Weights of a small transformer language model: 3 heads of 64, 452M tokens.
MLP neurons of a small language model. Each row is named by its layer, matrix (gate and up: input weights; down: output weights) and neuron, and shows model dimensions 48-111. Each number is 128 + 24 x the weight over its row's rms, rounded and kept within 0 to 255. A neuron's up and down rows have the sign that makes its largest values positive.
After each neuron's rows, "fires on" lists the tokens most often at its 100 highest values on Wikipedia text that the model never trained on.

L2.gate321 [120 129 128 115 162 125 114 128 126 111 142 135 101 124  78 108 187 145 125 131 161 139 154 147 112 115 103 117 130 134 131 177 107 165 104 146 126 113 114 134 118 115 105 137 141 144 128 110 138 157 141 104 104 125 163 147 123 164 160 136 180 122 100 158]
L2.up321 [132 146 126 122 116 159 113 149 134 163 133 156  84 154  86 108 155 118 136 109 147 156 152 153 118 152 117 145 188 147 137 174 131 139 106 120  77 122 109 138 113 155 118 139 167  76 124 124 143 143  94 116 128 109 128 166 149 187 158 133 145  87 107 163]
L2.down321 [113 116 102 108 132 140 129 106  96 178 142 103 109 123 176 130  95 101 104 146 128 142 112 111 114 114 138 145 108 117 138 121 160  98 158 116 124 164 111 124 110 142 156 118 143 113 125 136 109 143  96 140  96 112 106 160 171 121 126 141 127  89 134 132]
fires on: "an", "ang", "ound", "ay", "est", " |"

L10.gate322 [111 157 137  89 138  70 122 123 169 123 172 148  92 113 111 107 116 174 125 129 122 143 139 124  98 141 147 158  72 149 105 142 164  99  94 115 154 131 142 145 142 193 169 130 110 109 149 122 141 114 133  88 104 150  82 121 139 167 118 136 114 113 134 103]
L10.up322 [135 119 143 136 137 102 100 173 114 139 112  93 151 167 127  98 123 118 104 151 115 148 124 155 138 159 138 138 131 139 179 121 129 118 140  92 165 105 133 138 157 133  86 132 150 130 116 117 140 105 144 132 130  89 126 137 121 144 114 140 130 155 157  86]
L10.down322 [ 82 109 118 121 175 111 106 135 135 107 176  89 184 130 136 119  87 134 147 126 124 118 140 142 146 165 146  89 148  96 142 136 155 118  98 116 128 121 186  65 112 151 116 108 163 111 149 127 120 158 160 105 176 140 139 129 108 101  62 109 108 136 137 109]
fires on: " |", "1", "M", "B", "9", "2"

L2.gate25 [137 106 134  75 160 133 150 153 141 101 129 158 127 133  63 163 161 121 164 105 173 144 109 168 127 102 119  89 129 144 137 152 105 141 105 124 140  89 100 111 111 122 128 129 175 162 155 135 144 137 141 165 141 131 129 102  72 146 159 139 181 113  96 133]
L2.up25 [125 117 138 208 129 126  77 142 102 131 126 137 169  85  65 109 171 131 101 124 141 132 133 148 112 135 140 124 135 135 101 179 128 125  99 131 152 142 118 121 132 140 114 151 119 129 136 177 120 171 120 113 128 149 119 154 178 140 106 129 128 135 144 116]
L2.down25 [118 102 127  75 153 142 146 112 124 121 137 137 130 109 111 126 127 138 184 106 129 143 132 142 101 173 116 138 125 137 110 120  95 105 171 155 150 166 161 143  94 102 139  97  94  92  87 107 138 135 117 146 140 109 122 182  98 123 126 164 141 101 147 115]
fires on: "end", "ay", "ang", "ow", "ear"

L8.gate194 [130 166 148  97 118 166 146 103 166 150 165 147 117 131  81 116 151 158 129 144 162 155 142 112 145 135 150 143 111 152 121 116 153 105 138 131 135 126 117 120 145 152 165 117  97 110 151 103 125 158 130 118 106 125 177 105 163 172 154 124 137 181 113  96]
L8.up194 [160 142 134 143 114 105 169 141 108 127 157 125 159 118 114  81 157  92 101 114 134 111 166 114  94 141 125 135 135  88 140 157  76 190  91 120  97 116 113 120 109 105 152 141 125 157 100 124 132 102 113 178 126 119 121  95 150 145 113 124 103 119 100 113]
L8.down194 [163 154 129 134  91 131  92 145  75  74  98 148 142 158 144 141 150 154 147 170 141 102 113 125 159  78 120  95 105 124 134 160 100 130 143 133 133 139 134  92 122 101 109 156  95 118 126 155 128 116 122 133 115 146  94 118 111 101 120 187 135 156 147 152]
fires on: " as", " of", "om", "u", "um", " |"

L5.gate243 [ 90 149 125 111 147 142 105 136 167 134 169 112 130 131 112 114 148 135 114 136 113 152 141 145 115  87 139 123 139  99 158 115 122 129  87 154 150  96 115  95 123 116  93 160 125 180 141 122  96 132 150 158  97 148 139 136 105 181 131 140 133 165 115 103]
L5.up243 [122 153 136 135 123 118 125 139 133 135  76 140 117  75 106 134  86 143 142 127 108 115 121 139 160  73 166 133 123 157 104 124 129 110 116 147 135  58 108  97 137 138  97 113 158 171 136 107  99 184 156 151 150 140 106 131 106 117 166 124  97 115  96 109]
L5.down243 [156 165 145 130  97  95 125 146 156 131 105 137 128  88 114 116  93 130 134 170 121  66 157 140 175 135 144 145 133 185 120 144 141 121 120 119 124  77  95 104 147 135  91  83 173 151 125  98 122 200 133 149 163 126 109 125 140 129 133  99 106 106 123 103]
fires on: "ey", " there", " chart", " c", " |", " There"

L8.gate65 [138 108 161 101 167  92 133 176 143 132 162 124 109 131  71 128 150 139 140 104 108 166 133 134 117 123 157 101 105 124 111 123 136 134 165 161 159  92 161 121 140 124  95 115 146 170 192 155  86 149 141 132 109 165 140 120  69 118 140 122 175 157 167 120]
L8.up65 [113 119 138 119 109 105  95 162 126 138 143 111 111 150 145 147 126 112 138 153  98 142  58 111 115 136 141 154 126 134  71  97 131  84 147  99 141 130 129 100 105 124 103 140 107 131 118 120 165 108  93 165 115 133 116 123 163 104 145 162 109 112 126 120]
L8.down65 [156 129 154 122 105 130 158 115  99 153 153 170 133 124 159 146 154 118 154 171 111 159 184 162 129 122 102 138 166 121 167 119 133 120 117 110 106 121 126 165  84 114  99  92 144 122 123 132 152  89 112 119 144 160 143 138 109 141  84 117 108 133 149  98]
fires on: "ing", " d", " of", "ed", " in", " sp"

L6.gate100 [135 164 116  79 184 100 123 157 132 159 137 137  88 144 139  99 164 167 115 144 122 139 118 136 142 119 131 109 138 104 163 127 163 142 128 154 134  84 135  98 158 184 128 113 128 126 153 120 129 145 133 116 141 142 129 117 140 154 163  93 143  96 133 108]
L6.up100 [138 147 120 156 139 126 178 151 138 165 139 118 142 142 137 154 149 111 113 109  83 167 142 122 153 154 145  91 127 157  76 143 167 163 107 129 148 104 121 150 147 128 132 104 104 134 133  96 152 126 116 155 130 121  90 133 113 172 112 147 111 129 163 150]
L6.down100 [149 106 142 145 116 107 119 116  80 160 135 138 129  95 122 145 123 151  99 165 139 152 101 148 148  91 114 127 124 115 119 129 178 153  98 115 136 146 100 154 140 132 106 118 133 142 122 108  83  96 148 103 104 122 151 132 117 144 153 132 131 154  93 102]
fires on: "-", "an", "en", "ed", "ing"

L8.gate50 [132 122 131 158 122 139 161 129 124 148 120 121 146 122 133 102 135 148 145 158 147 165 135 142 131 104  96 101 148 147 138 134 121 155 152 132 104 152 149 143 177 147 183 123 157 103 121 100  98 126 133 130  97 120 171 102 168 179 159 106 130 186 105 104]
L8.up50 [ 55 119  95 110  86 155 128 125 102 161  84 127 163 158 125 128 128 144 162 110 102 136 157  93 143  98  93 149 136 179 134 110 153 125 102 128 122 145 148  83 135 119  96 159 135 109 118 130 119 134 103 115 138 139 172 131 148 133 117 124 135 139 103 132]
L8.down50 [144  84 123 161  78 147 101 139 182 133 139 127 120 126 140 150 154 132 143 105 109 134 146 126 132 108 173 132 124  84 100 131  79 123 100 123 136 150 116 129 105 132 149 138 126 114 123 124 110 110 151 145 136 113 110 115 124  79 135 159 172 104 153 147]
fires on: " \"", "0", " as", " ==", " |"

L4.gate21 [134 176 145 140 119 130 131 116 184 114 169  86 141 158  76 124 136 148  81 119 109 111  98 143 135 152  90 178 136 133 134 146 125 118 147 132 100 128 108 109 109 146 144  96  89 136 145 150 116 149 183 133 127 109 122 143 136 140 142 107 144 152 110 174]
L4.up21 [149 110 114 163 152 122 137 107 116 148 148 148 124 141 115 122 113 163  75 119 133 106 111  95 172 176 121 169  84 105 149 181  76 122 112 103  94 174 112 151 105 120 120 174  97 137 128 139 161 108 120 151  85  90  92 142 141 131 124 112 155  94 141 154]
L4.down21 [165 115 126  93 111 102 133 117 128 106 160 124 156 143 143 129 148 156 158 114 142 129 124 119 135 128 137 154  95  76 152 123  97  89 119  91 112 166 102 102 155 107 116 152 154 130 134 126 116 146 147 113 133 171 135  91 154 111 158 155  88 127 144 121]
fires on: " |", "ley", "ough", "um", "y"

L8.gate7 [146 107 148 152 188  99 127 124 104 147 133  95 141 131  84 154 123 116 141 158 129 155 119 177 132 139 109 152  97 118 122 143 112 121 151 136 107  99 135 151 151 149 137  83  88 178  99 161 159 148 109 102 115 107 114 155 108 137 163 130 137 112  96 165]
L8.up7 [134 156 147 179 127 109 120 125  88 137 154 118 182 119 101  94 131 112 116 157 113 128  82  88 122 151 136 142  44 151  90 103  85 139 123 124 169 119 129 145 129 117 136 102 115 167  74 131 151 140  98  98 105 108  87 161 124 124 124 114 140 123 114 133]
L8.down7 [ 84 176 145 114  54 150 126 108 127  61 157 183 147  79 136 130 140 130  89 136 146 143 120  73 114  65 153  94 119 118 119 118  75 125  92 161 172 139  92 118 128 120 106 111 126 111 119 133 114 156 100 133 111 117 153 130 123 139 137 150 126 130  92 115]
fires on: " –", " |", " -", "ile"

L8.gate67 [179 148 142 126 145 120 139 143 132 121 112 142 131 129 125 113 150 189 120 132 150 157 149 141 168 104 130 128 130 134 117 115 140 162  96 147 152 125 185 123 117 141 116 119 111 139 108 131 127 154 159 129 130 112 116  67 134 165 142  74 144 104 115 117]
L8.up67 [157  93 147 112 117 149 142 159 158  99 124  88 161 129 110 149  91 127 168 135  97 167  98 112 139 133 152 127  85 148 152 152 123  95 128 142 121 103 172 162 128 153 146 124 109  79  88 133 122  88 123 155 111 141  91 144 134 128 105 178  98 106 114  95]
L8.down67 [122 110 134 137 163 129 139 110 172 137 133  86 161  77 140 139 138 138 139 130 143 128 148 138  73 123 114  76 131 106 117 134 152 133 135 141 104 130 155 123 100  64 161 117  86 105 110 111 121 156 133 122 153  79 132 123 149 104  77 172  80 112 143 103]
fires on: " (", "2", " |", "om", "ert", "0"

L5.gate365 [107 163 117 119  99 121 148 130 116 115 123 148 138 147 143 122 159 124 176 150 137 136 113 134 115 152 103 107 122 130 134  92 120  74 146 173  52 130 170 133 118 120 120 109 108 101 148 172 113 110 118 158 113 108 148  93 126 151 127 121 140 150 144 139]
L5.up365 [149  97 140 123 136 128 130  68 112 146 128 136 161 164 102 116 116 151 139 122 100 138 124 149 127 136 127 143 101 110 129  86  92 116 178 133  68 106 146 144 104 133  96 149 131 101 159 132  85 109 129 122 158 114 157 162 116 124 193 153 132 121  77 159]
L5.down365 [148 156 120 144 123 139 136 123 131 110 180 155 111 157 158 115 138 118 162 113 186 118 130 121 156 178 140 134 162  92  90 123 111 146 146 154 138 139 131 123 104 133 159 103 159 153 178 137 172 134 136 168 111 120 113 141 108 153 153 121 156 149 114 101]
fires on: " \"", "\"", "un", "il", " rem"

L6.gate157 [143 127 127  74 125 119  87 143 127 114 136 102 123 116 122 104 124 144 144 159 132 152 100 111 139 117 115 170  77 122 140 115 118 116 108 124 131  96 140 165 112 100 148 171 172 124 110 109 142 128 138  81 107 123 171 142 106 141 138 144 135 154 159  94]
L6.up157 [213 101  99 127  95 138 136 102 151 124 162 158 126 145 136 133  97 117 133 151 132 135 118  85 118 120 143 122 141  77 117  93 127  67 135 157 127  97 160 133  66 124 171 158 161 158 112 144 172 166 163  81 136 103  91 112 146 132  84 115 102 150 139 117]
L6.down157 [144 124 116 160 144 145 129 110 168 155 121 123 107 165 117 137 157 115 137 117  71  86 131 161  97 128 125 135 156 147 100  97 150 148 113 164 131 155 100 136 123 130 112 134 121 115 119 145 127 129 134 156 160 122 140 120 131 107 193 117 114 124 115 141]
fires on: " |", " /", " had", ":", " has"

L4.gate54 [145 140 197 120 144 116 179 148 131 155 135 104 152 123 105 133 109 129 107 105 100 153  89 113 121 166 127 152 116 149 134 112 152  99 146 147 104 147 166 191 120 148  88 114 174 145 125 161 153 124 131  98 136  72 134 171 129 118 129 116 152 115 136 136]
L4.up54 [159  93 152 170 125 141 140 159 104 136 126 164 171 131  98  94 107 125 114 164 103 133 136  75 112 162 117 163 110 107 142 105 124 142 100 114 133 107 111 122  93 128 128 136 143 124  65 137 116 125 146  39 119 107 118 110 117 124 129 122 152 103 112 128]
L4.down54 [ 61 120 103 136 125  84 116 155 201 160 129 113 111 142 132 122 105 139 156 109 123 147 135 148 110  96 144 117  85 123 107 124 102 152 125 104 114 148  70 102 120 115 105 136 129 153 125 133 116  97 117 173 122 125 151 111 134 131 189 119 107  75 105  83]
fires on: " |", ";", ","

L6.gate283 [118  53 120 141 129 139 111 139 140 157 100 144 168 153 148 120  70 164  97 143 155 145 119 125 159 143 129 121 121 121 142 158 155 105 131 130 120  77 114 109 155 130 115 103  76 116 105 149  97 123 137 136 126 151 101 100 124 137 122 121 137  82  90 180]
L6.up283 [168 115 112 137 156 143  72 133 112 157  87 151 151 135 147 150  99 150 133 154 155 123 136 112 178  88 132 136 122 147  97  99 104 148 169 152  77 106 116 120 107 116 136 141  86 168 124 130 136 115 146 136 164 147  98 152 142 123  94  99 104 175 101 107]
L6.down283 [ 79 136 141 135 134 156 102 157 151 180 124 127 111  42 111  87  84 159 122  91 116 115 167 121 122 173 129 122 123 164 123 102 153 114 116 122 122 113 129 144 141 177 164 104 149 109 135 114 106 161 115 134 154 123 163 123 137 137 149  93 112 109 134 100]
fires on: " |", " (", " as"